{"n_layer": 9, "norm_eps": 1e-05, "qk_norm": false, "init": "normal", "init_std_up": 0.0212, "optimizer": "adamw", "decay_fraction": 0.567, "seq_len": 1024}
MLP neurons of a small language model. Each row is named by its layer, matrix (up: input weights) and neuron, and shows model dimensions 656-751. Each number is 50 + 12 x the weight over its row's rms, rounded and kept within 0 to 99.
Before each neuron's rows, "fires after" lists the tokens most often just before its 100 highest values on Wikipedia text that the model never trained on. A number after a token or word is its count.

fires after: " (" 18, "\n\n" 14, " |\n" 13, ".\n\n" 8, "==\n" 7, "." 4
L3.up3758:52 47 32 41 42 47 50 52 47 56 60 41 60 40 48 59 50 74 46 49 56 45 35 58 58 68 28 33 50 74 56 45 32 49 57 33 49 42 51 48 56 37 32 64 30 59 44 54 55 30 51 53 38 48 42 28 54 41 47 38 52 47 50 74 51 51 26 51 55 26 38 56 50 57 78 47 52 58 56 40 27 57 49 28 43 39 56 62 39 54 67 38 43 53 61 40

fires after: " |" 35, " " 33, "0" 6
L3.up1265:47 57 54 64 51 71 36 48 61 51 37 41 46 50 60 51 46 33 29 64 62 59 69 59 73 95 26 53 54 58 46 52 42 46 47 59 41 54 50 60 11 52 59 71 59 52 45 65 38 41 44 49 50 37 65 34 33 58 38 47 44 28 38 67 69 45 35 54 63 47 38 30 57 75 49 52 72 46 37 74 47 59 43 49 49 60 51 36 26 63 72 36 58 29 52 50

fires after: "." 75
L3.up190:55 64 45 40 48 51 45 45 44 65 47 41 65 57 61 45 39 78 62 44 29 35 45 67 61 50 42 45 48 55 52 35 41 36 47 44 64 50 49 55 48 47 32 54 28 58 69 79 49 54 48 57 50 42 26 41 49 56 42 35 54 58 64 52 59 47 55 50 43 48 38 39 57 46 42 46 46 46 35 51 38 39 45 27 65 74 44 20 60 51 67 47 65 32 46 46

fires after: " the" 32, "The" 12, " The" 8
L3.up201:65 31 51 66 36 35 43 52 61 65 55 40 37 65 47 27 28 37 39 59 44 30 48 44 38 51 36 51 23 45 45 17 52 44 47 47 57 58 28 31 52 47 38 65 18 51 39 42 38 50 58 50 50 71 60 39 41 58 48 46 60 53 50 51 62 65 32 63 29 42 49 30 43 34 46 41 45 80 43 61 46 44 46 36 34 48 38 34 30 44 73 55 66 38 68 41

fires after: " Mc" 19, "." 16, "c" 8, " Mac" 4, "M" 4, "," 4
L3.up3299:47 49 46 38 52 76 26 54 56 65 68 42 63 38 54 52 53 90 46 45 50 53 60 68 47 48 21 45 46 33 56 35 44 22 52 45 64 48 40 51 26 44 49 59 55 69 61 70 52 40 45 50 35 62 41 64 43 62 66 22 59 59 55 45 53 69 46 33 41 28 68 45 37 57 45 51 55 40 42 49 41 52 41 59 48 45 48 34 52 83 45 50 70 35 62 46

fires after: " " 44, " |" 29, ";" 4, "3" 4
L3.up4202:45 51 53 70 44 58 39 49 53 54 41 55 49 68 22 69 42 45 01 48 55 81 42 40 53 47 50 51 60 52 44 46 44 50 60 39 50 49 38 52 29 65 71 64 69 52 49 54 54 58 52 41 57 59 60 38 45 42 43 36 27 61 26 52 71 50 38 45 41 56 40 28 55 49 52 44 77 49 59 45 40 65 47 47 62 49 48 38 34 61 62 57 59 37 47 56

fires after: " |" 26, " " 21, " (" 9, "4" 7, "6" 6, "3" 6
L3.up315:54 59 58 64 70 50 44 64 48 27 40 56 34 37 70 38 60 51 58 52 38 60 41 74 49 57 37 58 33 45 60 63 50 32 46 69 45 47 75 64 44 31 40 38 82 50 67 45 65 43 61 31 48 54 77 49 44 54 40 49 63 38 36 77 48 62 55 68 50 59 37 54 35 73 53 37 61 40 54 53 61 46 62 49 60 47 46 55 51 61 44 16 50 41 57 64

fires after: " of" 54, " for" 9
L3.up1953:44 42 39 47 44 49 40 61 54 56 45 63 69 37 42 55 50 51 23 50 56 44 47 61 67 58 24 35 73 15 58 63 51 52 38 44 62 47 60 53 45 43 45 54 20 51 63 39 49 50 34 54 52 52 50 45 36 72 75 49 37 52 52 51 43 52 46 52 54 44 34 63 32 48 56 68 44 43 51 33 51 49 55 50 39 53 49 54 48 46 61 50 69 34 59 38

fires after: "," 34, " " 11, " with" 9, " and" 8
L3.up3955:33 53 58 58 62 41 63 30 61 49 68 47 51 39 67 67 33 52 37 54 58 58 39 49 72 55 48 42 53 31 49 41 27 41 45 70 46 55 39 67 53 62 39 33 69 59 40 41 62 47 45 31 57 67 37 35 68 71 42 56 36 48 61 62 40 47 42 54 29 52 36 66 60 48 44 59 50 67 23 39 46 48 48 45 84 26 37 49 50 50 47 61 31 42 41 56

fires after: " |" 42, " " 35, ";" 8
L3.up2004:42 45 49 57 53 54 46 48 59 61 41 52 47 46 48 39 50 45 41 55 43 53 45 45 70 71 44 41 54 57 57 38 59 47 55 53 48 54 47 42 49 47 37 11 36 40 63 57 55 36 21 51 57 42 47 55 65 45 46 62 34 30 63 79 47 49 53 70 55 48 38 54 68 67 54 50 54 55 43 34 34 36 59 43 45 65 57 44 66 46 50 74 51 26 49 51

fires after: " M" 16, " Gr" 15, "ich" 12, "man" 8, "um" 7, " O" 6
L3.up3194:49 51 52 47 42 57 43 58 64 54 56 56 43 35 56 39 68 63 59 54 54 55 46 75 54 48 40 60 58 45 62 40 50 46 52 30 51 50 45 26 44 36 28 23 39 58 45 40 67 20 46 65 32 55 47 39 50 54 36 49 69 48 38 51 53 52 59 64 22 27 61 52 50 48 40 60 59 35 51 57 40 31 67 68 31 64 45 47 57 43 49 60 52 42 50 17

fires after: " " 45, " t" 10, " s" 6, " l" 4, " T" 4
L3.up1537:56 45 75 51 54 48 50 54 59 43 69 41 69 57 36 59 51 59 54 54 53 60 44 65 43 55 62 25 43 58 59 48 52 36 41 66 54 65 35 69 61 50 34 49 58 55 28 44 38 46 43 27 48 51 49 36 41 66 52 42 50 50 58 31 32 73 60 45 57 36 52 42 53 54 51 41 47 63 44 33 47 51 58 41 48 44 44 47 70 65 59 40 51 24 50 51

fires after: "'" 17, "he" 11, " his" 9, " My" 6, "'s" 5, " her" 5
L3.up1097:64 53 64 52 47 45 42 61 54 40 64 39 60 56 35 21 53 59 43 69 58 41 30 58 28 43 63 65 38 35 56 34 50 55 54 30 52 72 67 54 57 50 54 63 49 72 51 65 59 48 35 59 58 38 35 37 44 52 32 63 61 24 50 67 43 54 53 45 44 57 59 30 38 40 35 37 42 52 75 64 23 40 61 47 52 45 38 54 49 50 50 39 39 56 69 38

fires after: " and" 14, " It" 13, "." 10, " (" 9, "," 9, " The" 6
L3.up1307:52 43 56 70 58 51 48 40 57 44 52 49 52 45 61 46 56 53 69 63 41 44 37 39 37 65 43 56 64 47 62 38 29 31 35 49 54 53 53 44 50 53 48 57 51 82 60 74 50 38 48 58 59 38 60 55 65 57 57 45 52 61 49 61 47 61 32 66 53 52 49 53 59 37 38 55 54 62 25 49 42 61 52 58 44 44 46 46 35 60 44 27 66 49 50 64

fires after: " |" 32, " " 12, " (" 9, " his" 6, " made" 6, " in" 4
L3.up211:20 74 56 76 53 54 50 42 65 69 32 61 60 49 51 73 39 69 35 61 34 75 41 54 49 52 47 46 54 49 47 50 60 46 31 53 46 45 40 54 17 56 42 47 53 44 44 55 49 29 48 60 39 42 63 22 50 53 39 57 46 53 40 58 33 47 33 58 56 50 53 59 37 77 54 61 45 72 43 38 47 49 55 48 48 63 63 45 64 51 54 46 48 44 52 49

fires after: " " 70, " mid" 4
L3.up1972:50 49 43 37 56 38 50 52 82 46 52 50 49 46 54 65 57 77 53 50 31 30 18 75 35 60 46 44 39 35 52 59 34 18 51 55 12 49 56 73 58 63 49 44 50 75 37 57 56 30 36 44 41 47 34 44 53 70 39 47 55 46 49 56 50 56 30 52 59 17 37 46 66 51 16 46 42 43 39 44 30 30 56 35 57 59 53 38 52 55 48 44 58 47 50 43

fires after: "-" 19, "." 12, "1" 9, "0" 8, "\n" 6, "%" 6
L3.up159:34 41 51 48 57 44 38 67 42 55 69 60 57 62 62 60 48 62 31 44 34 67 60 68 49 53 35 35 52 46 65 41 61 24 57 58 41 50 58 30 57 66 35 61 51 62 50 72 39 45 55 66 57 33 42 45 69 42 58 37 45 40 41 37 57 56 47 51 32 42 34 28 46 55 54 66 41 41 36 73 42 53 53 34 41 73 59 32 66 64 75 54 62 09 36 47

fires after: " |" 39, "|" 16, "cription" 4
L3.up1228:54 63 52 36 38 45 49 48 47 44 43 41 47 41 39 31 46 62 47 41 55 38 61 34 41 76 47 41 42 37 71 43 30 19 49 25 47 54 60 41 58 54 47 48 40 59 43 51 35 29 20 60 46 63 47 37 59 36 35 73 63 37 72 50 62 62 51 69 45 67 32 59 67 51 33 53 63 74 45 40 42 54 46 59 47 56 63 32 45 45 78 63 82 31 53 53

fires after: " " 45, " |" 27, "1" 4, "3" 4
L3.up3372:46 38 44 26 46 53 37 41 39 60 36 52 51 31 59 53 37 54 52 50 60 54 56 41 80 58 46 56 55 54 50 56 62 49 75 34 74 42 35 42 46 54 45 54 56 48 56 53 69 45 60 36 46 61 68 49 60 80 41 42 33 38 51 51 39 44 65 70 39 45 54 33 65 60 54 31 50 68 48 45 32 55 49 37 39 44 39 37 63 48 55 59 32 32 50 47

fires after: " his" 20, " " 14, " their" 13, "'s" 10, " a" 10, " her" 5
L3.up2676:67 68 64 47 52 48 31 61 46 68 61 24 49 51 24 50 66 59 41 34 43 48 47 51 40 41 45 63 60 42 53 52 56 54 51 48 50 59 50 59 46 43 55 44 53 64 18 49 57 43 60 43 26 31 37 54 63 93 27 42 46 44 38 18 56 50 37 46 40 40 62 47 38 62 35 61 51 58 62 47 40 41 43 59 46 46 42 44 42 39 60 28 57 45 64 42

fires after: " Al" 16, " al" 15, " the" 15, " anti" 4
L3.up2336:63 45 44 58 40 45 40 35 63 39 51 59 34 67 31 56 36 66 44 49 39 48 42 59 33 59 45 77 52 47 47 30 51 41 37 43 44 56 63 44 60 58 54 46 27 53 56 53 55 45 58 47 43 77 33 34 55 58 63 53 80 52 62 56 44 34 50 52 40 47 17 27 59 32 53 52 47 64 44 54 30 51 57 42 55 60 42 52 50 35 82 60 46 51 45 50

fires after: " |" 31, " " 20, "\n" 9, "-" 9, ":" 4
L3.up4463:63 51 70 38 50 52 36 57 60 64 53 39 53 43 46 53 55 61 31 51 57 66 33 65 73 79 64 41 54 54 55 52 43 23 57 58 57 65 45 50 26 43 59 61 74 54 30 51 66 52 45 55 39 50 53 44 45 36 34 61 43 36 42 55 64 43 53 46 49 52 75 40 69 53 46 44 66 52 57 69 40 57 33 48 62 63 43 09 47 41 57 49 59 22 27 62

fires after: " and" 34, "," 16, " as" 14
L3.up4408:65 49 34 45 48 64 57 42 49 58 56 45 54 57 53 65 43 35 48 67 58 46 49 53 35 61 43 58 61 49 55 37 48 41 59 50 54 52 51 46 38 49 61 41 23 46 36 44 43 38 39 42 50 49 53 45 39 40 51 35 61 45 46 63 62 56 37 40 62 44 36 49 68 61 40 46 72 65 40 33 25 34 38 44 21 55 48 58 40 44 67 33 58 41 64 54

fires after: " |" 24, "|" 9, "-" 9, ";" 6, " the" 6, " a" 4
L3.up4337:61 34 39 57 51 69 25 66 56 50 45 56 56 33 32 29 48 40 43 59 52 60 51 51 44 52 35 62 42 54 55 56 45 60 44 62 34 58 35 60 45 34 37 66 32 49 46 59 47 47 43 77 63 42 48 36 56 42 41 48 40 50 62 47 84 56 47 61 56 67 37 64 62 50 41 56 53 52 54 52 26 67 37 56 60 57 65 45 57 37 40 48 49 14 46 55

fires after: ":" 30, " " 28, "):" 7, "." 6
L3.up809:52 52 66 57 50 63 51 46 54 61 54 50 40 69 70 33 49 69 41 64 43 57 42 52 56 47 65 43 48 53 45 54 29 48 59 52 63 43 52 99 34 25 40 47 45 47 52 47 46 59 52 45 75 45 15 53 35 42 51 35 57 43 63 57 27 58 55 51 58 67 44 67 45 52 46 26 47 49 49 59 57 56 42 58 61 51 53 44 65 70 61 55 60 13 52 50

fires after: "," 24, ";" 17, ":" 14, " |" 10
L3.up775:50 56 64 65 30 56 48 44 44 60 47 51 51 72 71 36 31 45 18 67 51 53 63 51 19 47 42 58 53 65 48 53 33 51 53 48 47 38 49 52 41 28 27 69 47 64 50 52 49 38 69 55 58 47 52 46 43 45 53 44 46 61 44 51 51 48 46 64 64 54 44 59 51 62 60 59 65 53 16 57 42 47 36 50 31 49 39 62 59 84 56 41 30 13 41 46

fires after: " " 25, "t" 13, "–" 9, "un" 4
L3.up596:62 64 51 61 39 55 37 35 68 55 57 55 65 31 31 50 37 51 66 41 37 59 45 79 46 68 66 40 45 53 53 54 42 32 39 70 47 54 48 72 43 58 28 51 38 47 05 53 45 35 64 57 68 59 43 44 34 65 54 29 51 51 46 44 46 64 53 60 63 29 35 35 47 47 51 39 61 61 46 46 54 51 49 42 55 51 49 19 66 43 55 52 47 48 33 58

fires after: " " 44, " |" 8, " of" 7
L3.up334:44 25 47 44 51 52 44 53 43 47 57 53 61 19 39 74 52 41 59 42 49 35 55 52 69 50 33 38 68 24 57 52 65 54 47 62 52 57 59 48 32 51 50 52 45 38 49 57 50 36 63 35 78 50 66 63 25 52 45 46 67 65 67 48 52 43 41 24 41 46 63 69 55 52 50 52 52 40 36 55 49 57 41 54 62 29 58 51 51 63 46 83 33 39 31 49

fires after: " the" 64, " and" 5, " The" 4, "The" 4
L3.up1660:77 50 50 68 40 48 36 37 46 49 49 38 36 62 47 45 55 50 34 66 26 53 36 47 61 57 61 58 48 51 41 55 48 45 53 46 49 65 30 45 61 56 59 56 46 57 48 50 33 42 55 45 42 43 34 54 31 55 48 40 58 54 47 61 62 42 47 56 45 40 31 37 64 46 62 43 59 62 46 43 56 74 67 30 32 64 48 57 49 39 97 48 73 52 64 42

fires after: " |" 52, " of" 9, " =" 8, "–" 4
L3.up1626:44 56 34 66 61 69 32 44 62 48 67 33 43 38 43 52 56 53 25 38 58 57 35 50 59 57 60 63 50 28 76 34 61 56 51 54 42 47 56 51 66 44 56 39 32 46 49 77 67 45 45 51 49 60 82 53 60 47 26 38 64 26 57 45 43 48 60 49 39 53 68 82 61 52 43 65 50 46 54 56 47 74 47 59 40 35 49 47 35 52 52 52 47 42 40 55

fires after: " |" 48, "|" 11, ":" 8, " a" 5, " on" 4, " of" 4
L3.up3928:37 46 66 39 56 71 44 42 56 58 55 49 37 27 48 67 40 53 27 74 48 78 51 49 55 63 54 66 47 44 73 45 32 37 57 58 34 44 47 61 25 38 37 62 43 59 45 61 50 47 48 53 57 52 56 50 60 32 43 41 41 12 53 56 38 35 55 61 65 72 45 60 51 56 47 52 44 41 41 40 23 52 51 46 51 34 52 62 43 38 48 75 48 28 56 72

fires after: " |" 62, " " 12, " W" 4
L3.up1383:49 60 61 44 52 40 48 44 59 46 41 49 56 34 51 56 48 48 39 50 46 62 54 37 48 80 50 34 38 44 51 45 40 46 45 36 34 44 43 45 46 48 52 20 20 35 46 44 55 30 48 62 43 41 53 38 67 56 57 58 35 38 59 55 52 54 50 64 65 61 52 71 77 47 44 45 51 60 35 30 54 41 68 36 53 41 48 56 61 50 37 50 43 30 63 62

fires after: " " 36, "13" 9, " H" 8, "." 5, "–" 5, " br" 4
L3.up3245:61 46 66 47 57 40 55 70 54 25 64 56 39 29 58 60 54 39 58 58 39 42 43 71 36 53 33 58 63 39 75 45 27 54 36 66 42 51 26 53 51 36 75 53 29 48 43 46 34 48 65 11 71 66 56 31 45 83 46 66 35 46 45 54 49 41 40 36 52 28 58 48 43 50 56 60 48 47 70 50 34 46 53 44 53 45 45 52 49 52 38 50 22 56 52 24

fires after: " " 39, " to" 11, " of" 8, ":" 7, " until" 5, " from" 4
L3.up3129:42 56 64 46 49 49 36 60 91 52 49 63 75 40 36 61 66 32 46 56 52 69 30 75 25 60 41 51 54 59 51 44 41 30 43 52 55 40 53 56 55 34 32 47 49 37 53 54 51 25 55 53 29 30 48 50 44 61 47 35 50 56 56 31 47 46 29 73 40 42 65 57 57 54 57 55 65 30 45 42 52 66 60 50 54 49 48 33 59 56 54 54 39 43 44 46

fires after: " and" 51, "," 12, " or" 4, " to" 4
L3.up1993:45 64 44 69 62 50 45 49 54 57 58 60 65 53 51 53 46 57 25 49 48 47 36 46 46 56 44 69 61 50 48 49 49 20 37 65 48 48 44 31 35 44 38 55 53 49 52 36 60 63 63 23 42 47 40 38 46 58 56 54 44 43 66 45 47 40 52 58 57 59 30 37 40 47 38 58 61 64 61 44 39 35 42 53 65 44 29 29 65 44 60 53 71 39 56 57

fires after: "|" 28, " |\n" 17, "1" 13, " |" 12, " " 7, "." 6
L3.up4303:57 59 64 46 47 41 29 57 55 59 52 49 40 65 39 14 57 53 46 48 47 59 47 62 69 73 52 44 51 62 66 40 49 39 58 39 53 44 57 55 53 53 36 42 50 46 41 56 46 24 44 57 36 36 29 51 52 38 60 26 56 58 55 59 52 42 61 45 53 63 36 42 85 61 55 43 61 37 30 33 42 38 49 44 46 48 53 33 66 58 69 51 65 23 29 41

fires after: " |" 31, " " 9, " ." 6, "\n" 5, "os" 4, ":" 4
L3.up1584:41 49 30 55 39 48 38 53 57 45 45 58 56 33 71 66 43 50 36 44 58 49 46 52 63 57 49 65 31 28 85 41 45 54 62 47 37 59 45 43 45 18 48 51 49 50 62 51 71 50 49 52 46 56 49 24 28 40 44 37 68 47 65 70 34 52 64 58 56 56 80 61 48 62 51 33 61 43 48 63 26 51 39 55 42 46 52 51 59 86 38 71 51 47 41 40

fires after: " " 34, " the" 14, " of" 7, " in" 6
L3.up360:38 22 38 31 53 26 43 49 65 71 62 56 56 40 43 41 56 62 47 59 56 53 66 52 50 59 46 38 72 36 69 45 52 19 52 60 43 58 48 40 46 50 56 51 31 36 54 54 39 59 42 48 60 62 49 57 61 42 41 44 44 54 47 58 56 45 27 47 52 26 42 48 47 45 45 58 62 55 49 66 41 75 64 47 45 43 50 23 35 35 66 54 55 35 39 47

fires after: " a" 14, " the" 13, " (" 10, " was" 8, ":" 7, " " 4
L3.up44:44 48 56 45 48 52 54 65 52 47 57 66 65 38 63 62 71 49 27 58 56 49 46 46 52 44 36 46 57 79 54 52 39 25 65 53 45 53 64 76 42 47 38 65 49 59 59 56 52 60 52 54 45 48 55 33 48 52 42 35 43 53 62 47 24 55 41 64 62 46 37 50 40 49 45 43 52 35 49 39 49 35 48 53 50 61 40 54 27 66 55 66 55 18 47 64

fires after: "." 51, "h" 4
L3.up2901:44 58 72 35 79 52 37 62 72 34 74 52 53 58 80 32 62 74 53 42 51 54 42 59 54 62 54 37 41 18 69 38 16 40 35 46 61 49 23 62 38 23 44 58 61 58 52 62 59 40 33 46 56 51 47 43 59 60 53 40 46 37 47 58 29 52 36 63 45 47 43 63 74 63 54 49 50 53 47 46 33 49 43 50 55 28 54 38 61 76 51 54 51 37 52 50

fires after: "4" 14, "8" 11, "5" 10, "2" 7, " total" 5, "6" 4
L3.up1955:50 80 77 67 69 45 43 53 54 50 54 35 51 56 67 59 50 36 41 41 48 32 58 62 55 43 37 58 47 36 55 47 37 46 47 51 75 51 63 45 33 35 54 37 49 57 39 58 58 46 35 46 28 58 45 34 42 62 53 49 36 50 51 70 44 50 26 42 42 61 37 49 54 77 56 47 57 42 62 57 54 38 49 53 60 52 46 52 42 46 64 47 43 31 54 50

fires after: "," 45, " and" 6
L3.up3675:39 57 42 33 47 54 35 52 49 59 59 38 42 48 55 42 51 96 44 42 61 60 52 61 55 59 45 62 48 28 66 29 43 43 50 67 50 77 59 55 55 51 48 39 71 55 52 57 39 31 17 49 15 49 49 44 58 57 63 33 47 66 44 68 37 44 24 61 41 67 51 49 51 48 46 42 59 47 16 49 22 45 53 33 50 28 53 33 36 59 63 50 27 40 66 66

fires after: " U" 27, "ab" 7, " Par" 6, "200" 5, "201" 5, " par" 4
L3.up1266:59 37 13 66 47 45 48 49 47 40 51 31 27 49 33 66 37 21 36 66 42 29 44 74 55 55 36 60 51 54 37 46 54 45 41 39 66 66 57 55 45 66 43 63 38 39 53 39 51 32 29 68 46 41 61 15 42 51 46 51 31 47 49 53 38 55 35 41 46 50 52 47 57 47 51 43 46 57 44 63 52 62 57 47 43 58 36 41 43 43 54 54 48 27 62 39

fires after: " |" 20, " Party" 12, " Team" 7, " /" 7, ":" 6, " Apps" 5
L3.up2468:48 63 43 69 61 63 61 63 55 53 55 56 66 58 53 43 42 42 28 52 73 54 53 60 56 59 45 41 38 47 35 42 36 41 81 51 50 61 51 65 23 32 29 66 22 40 30 50 55 25 56 46 52 34 49 53 39 37 48 31 59 55 52 65 41 55 49 41 42 51 42 59 49 50 57 42 55 34 25 64 37 84 36 57 43 66 62 48 41 58 59 60 39 28 60 51

fires after: " (" 19, " the" 13, " a" 8, " " 6, "\n" 5, " in" 5
L3.up4421:55 58 53 45 30 43 42 51 47 63 47 44 59 43 52 61 43 75 44 47 50 62 34 54 38 41 41 55 48 43 61 63 47 57 78 53 50 75 50 65 53 48 30 48 55 78 44 69 19 56 56 55 53 77 55 42 28 80 36 35 40 38 41 45 47 27 57 59 51 40 50 43 47 64 57 67 47 58 59 46 43 46 63 64 40 61 58 35 41 43 39 40 44 46 39 39

fires after: "–" 33, "202" 9, "201" 6, "3" 5, "200" 4
L3.up460:52 58 28 53 50 57 44 52 53 62 58 44 50 57 59 40 69 58 33 41 47 50 42 53 64 62 42 51 59 43 56 51 40 43 75 42 52 54 51 44 37 57 45 47 47 50 51 58 60 49 47 60 58 40 38 41 48 46 56 49 40 46 52 67 74 39 42 60 52 44 48 28 78 53 51 53 51 52 50 66 34 62 74 39 54 44 53 49 53 49 53 59 34 10 45 39

fires after: ".\n\n" 24, "==\n" 17, " ==\n" 7, "===\n" 5, " that" 4, "\n\n" 4
L3.up480:47 35 54 35 42 44 45 80 46 40 66 36 56 52 39 54 30 46 51 85 48 63 40 45 65 74 47 63 26 63 51 48 49 15 55 41 55 59 36 42 46 44 51 52 43 50 39 58 62 28 41 56 45 49 50 40 27 47 38 48 35 48 60 45 49 27 29 54 37 51 44 63 49 56 69 47 42 53 70 55 50 46 59 51 55 51 59 61 57 38 59 43 75 50 64 45

fires after: " " 37, "S" 10, " a" 5, "4" 4
L3.up2597:54 46 52 49 51 42 47 47 70 56 32 22 33 44 25 51 55 66 38 38 61 51 38 56 60 65 57 42 74 29 68 38 67 53 56 55 62 65 65 67 54 53 73 64 65 47 54 69 45 44 39 46 40 47 58 61 73 56 17 43 57 31 48 66 58 44 52 43 24 44 47 53 60 41 71 17 69 49 61 46 37 76 34 41 62 58 51 16 42 32 52 50 67 46 40 65

fires after: ":" 15, "-" 9, " code" 9, " /" 9, " (" 6, "00" 5
L3.up1978:57 56 51 81 49 59 47 46 51 55 72 62 37 39 50 51 59 35 49 53 41 57 55 46 64 51 27 49 56 66 44 56 46 50 60 51 69 47 48 62 20 23 25 48 39 69 29 67 74 55 62 65 50 62 41 51 50 71 48 49 56 43 45 41 47 56 52 57 35 42 45 52 48 44 44 37 49 47 43 60 64 41 65 35 36 63 44 79 62 54 53 74 28 15 36 48

fires after: " |" 28, " " 26, " on" 6, " by" 5, "0" 4
L3.up2768:54 69 56 70 48 46 49 52 62 39 51 39 40 42 66 59 37 27 51 57 31 52 55 53 39 58 60 64 42 50 62 39 31 34 50 57 47 33 54 73 55 57 58 61 46 44 62 50 43 53 56 31 57 49 59 56 39 38 39 50 50 48 48 74 52 46 36 69 50 46 68 52 29 63 63 50 79 70 60 45 57 46 45 41 51 60 32 33 28 48 60 35 45 51 46 75

fires after: " " 34, " |" 20, " than" 6
L3.up2092:46 47 43 28 39 43 41 37 55 72 41 48 59 40 51 50 47 44 41 47 30 67 50 49 68 65 50 41 35 22 56 52 50 29 50 55 59 44 43 36 27 55 45 73 33 57 42 58 53 51 46 40 53 58 72 54 43 77 27 47 46 24 33 54 62 48 38 50 33 62 43 30 35 65 68 44 59 71 46 57 49 59 34 43 31 62 48 55 34 39 64 55 46 45 81 46

fires after: " of" 66, " |" 6, "miral" 4
L3.up160:54 46 53 55 35 59 43 50 66 65 38 56 57 37 52 43 42 58 34 55 56 62 47 46 68 57 49 75 33 43 68 54 50 52 76 54 58 72 45 59 51 42 54 63 45 35 59 58 52 52 53 51 54 70 62 35 38 49 50 25 41 27 53 45 40 49 44 76 43 48 54 59 36 54 57 54 50 39 49 68 38 64 50 33 39 38 43 29 55 67 56 55 33 42 55 53

fires after: " |" 23, "," 16, " by" 6, " in" 6, " and" 6
L3.up1670:45 43 39 45 53 59 52 38 43 50 44 53 44 38 55 47 48 54 43 49 60 70 39 61 41 62 43 51 47 57 46 59 59 49 41 53 41 45 43 39 43 60 37 57 52 59 48 50 55 43 50 45 54 27 65 35 43 39 39 47 66 58 39 78 45 69 43 44 41 45 60 55 42 46 65 31 48 52 38 28 49 41 22 57 43 59 59 56 62 36 51 45 51 44 58 45

fires after: "." 50, ":" 41
L3.up3617:47 50 71 59 52 56 33 47 48 40 52 34 44 62 61 44 53 66 27 36 46 55 52 30 50 56 37 49 44 51 46 45 32 30 50 49 46 60 13 68 18 41 53 47 30 80 35 56 52 50 48 48 54 44 38 44 51 41 50 36 52 22 64 67 40 70 41 43 73 46 44 57 67 54 57 68 49 71 64 83 31 52 57 53 68 31 40 41 48 47 69 57 46 09 62 60

fires after: "." 25, " The" 14, " the" 5, "History" 5, "The" 4, " This" 4
L3.up781:70 44 67 76 46 57 52 55 56 30 46 64 75 61 67 58 67 56 49 45 57 65 34 46 34 49 62 47 59 57 73 48 50 39 66 41 62 42 45 48 46 55 38 54 37 43 39 61 52 60 46 62 65 54 38 67 61 49 61 55 52 48 39 40 52 64 35 62 42 28 33 51 60 43 58 47 62 41 51 45 36 63 45 44 52 50 52 43 38 47 62 46 84 42 44 52

fires after: " " 100
L3.up404:67 45 61 45 25 48 49 47 82 56 63 49 59 58 38 65 50 44 60 51 48 63 40 73 49 61 49 33 51 57 58 38 56 36 38 60 36 55 42 58 52 60 47 34 57 58 38 55 44 32 47 49 75 26 57 47 42 68 50 54 64 56 47 53 48 61 48 46 54 34 46 46 65 49 48 37 63 65 55 49 51 61 60 40 54 55 59 22 60 57 56 43 49 41 43 60

fires after: "'s" 23, " his" 18, " her" 5, " His" 4
L3.up4055:63 45 47 58 58 53 48 56 46 41 54 56 56 54 49 50 65 41 41 49 56 59 19 53 17 54 60 38 51 50 69 38 57 18 51 73 58 67 49 47 44 54 42 54 52 69 59 51 44 67 58 42 32 65 45 35 61 69 30 62 41 56 50 63 40 45 23 52 40 48 45 41 31 72 36 61 46 69 40 39 45 46 54 56 66 45 50 59 19 34 41 38 38 22 28 58

fires after: "2" 27, "1" 16, "3" 9, "0" 9
L3.up3111:52 54 57 59 61 47 45 57 75 55 64 35 46 31 50 34 45 60 67 47 40 56 24 44 88 48 47 36 78 54 42 61 34 41 56 48 62 58 49 44 48 41 63 66 38 55 38 63 66 45 50 43 68 44 30 47 45 58 27 53 67 13 49 65 51 45 63 60 54 57 56 58 52 61 54 43 57 39 91 51 57 24 59 62 39 69 48 32 55 36 51 56 57 45 39 44

fires after: " |" 39, ";" 11, "." 10, " " 5
L3.up3624:56 50 54 34 51 58 42 43 59 33 54 41 54 63 39 32 42 34 61 55 35 56 59 68 44 56 42 60 60 53 88 46 17 53 62 60 54 73 38 40 40 45 59 46 52 38 25 66 41 36 41 54 47 36 55 48 37 54 47 46 46 70 55 35 63 54 49 58 45 45 50 57 68 48 60 43 59 62 60 53 35 55 41 42 25 59 56 35 57 51 61 45 32 63 54 47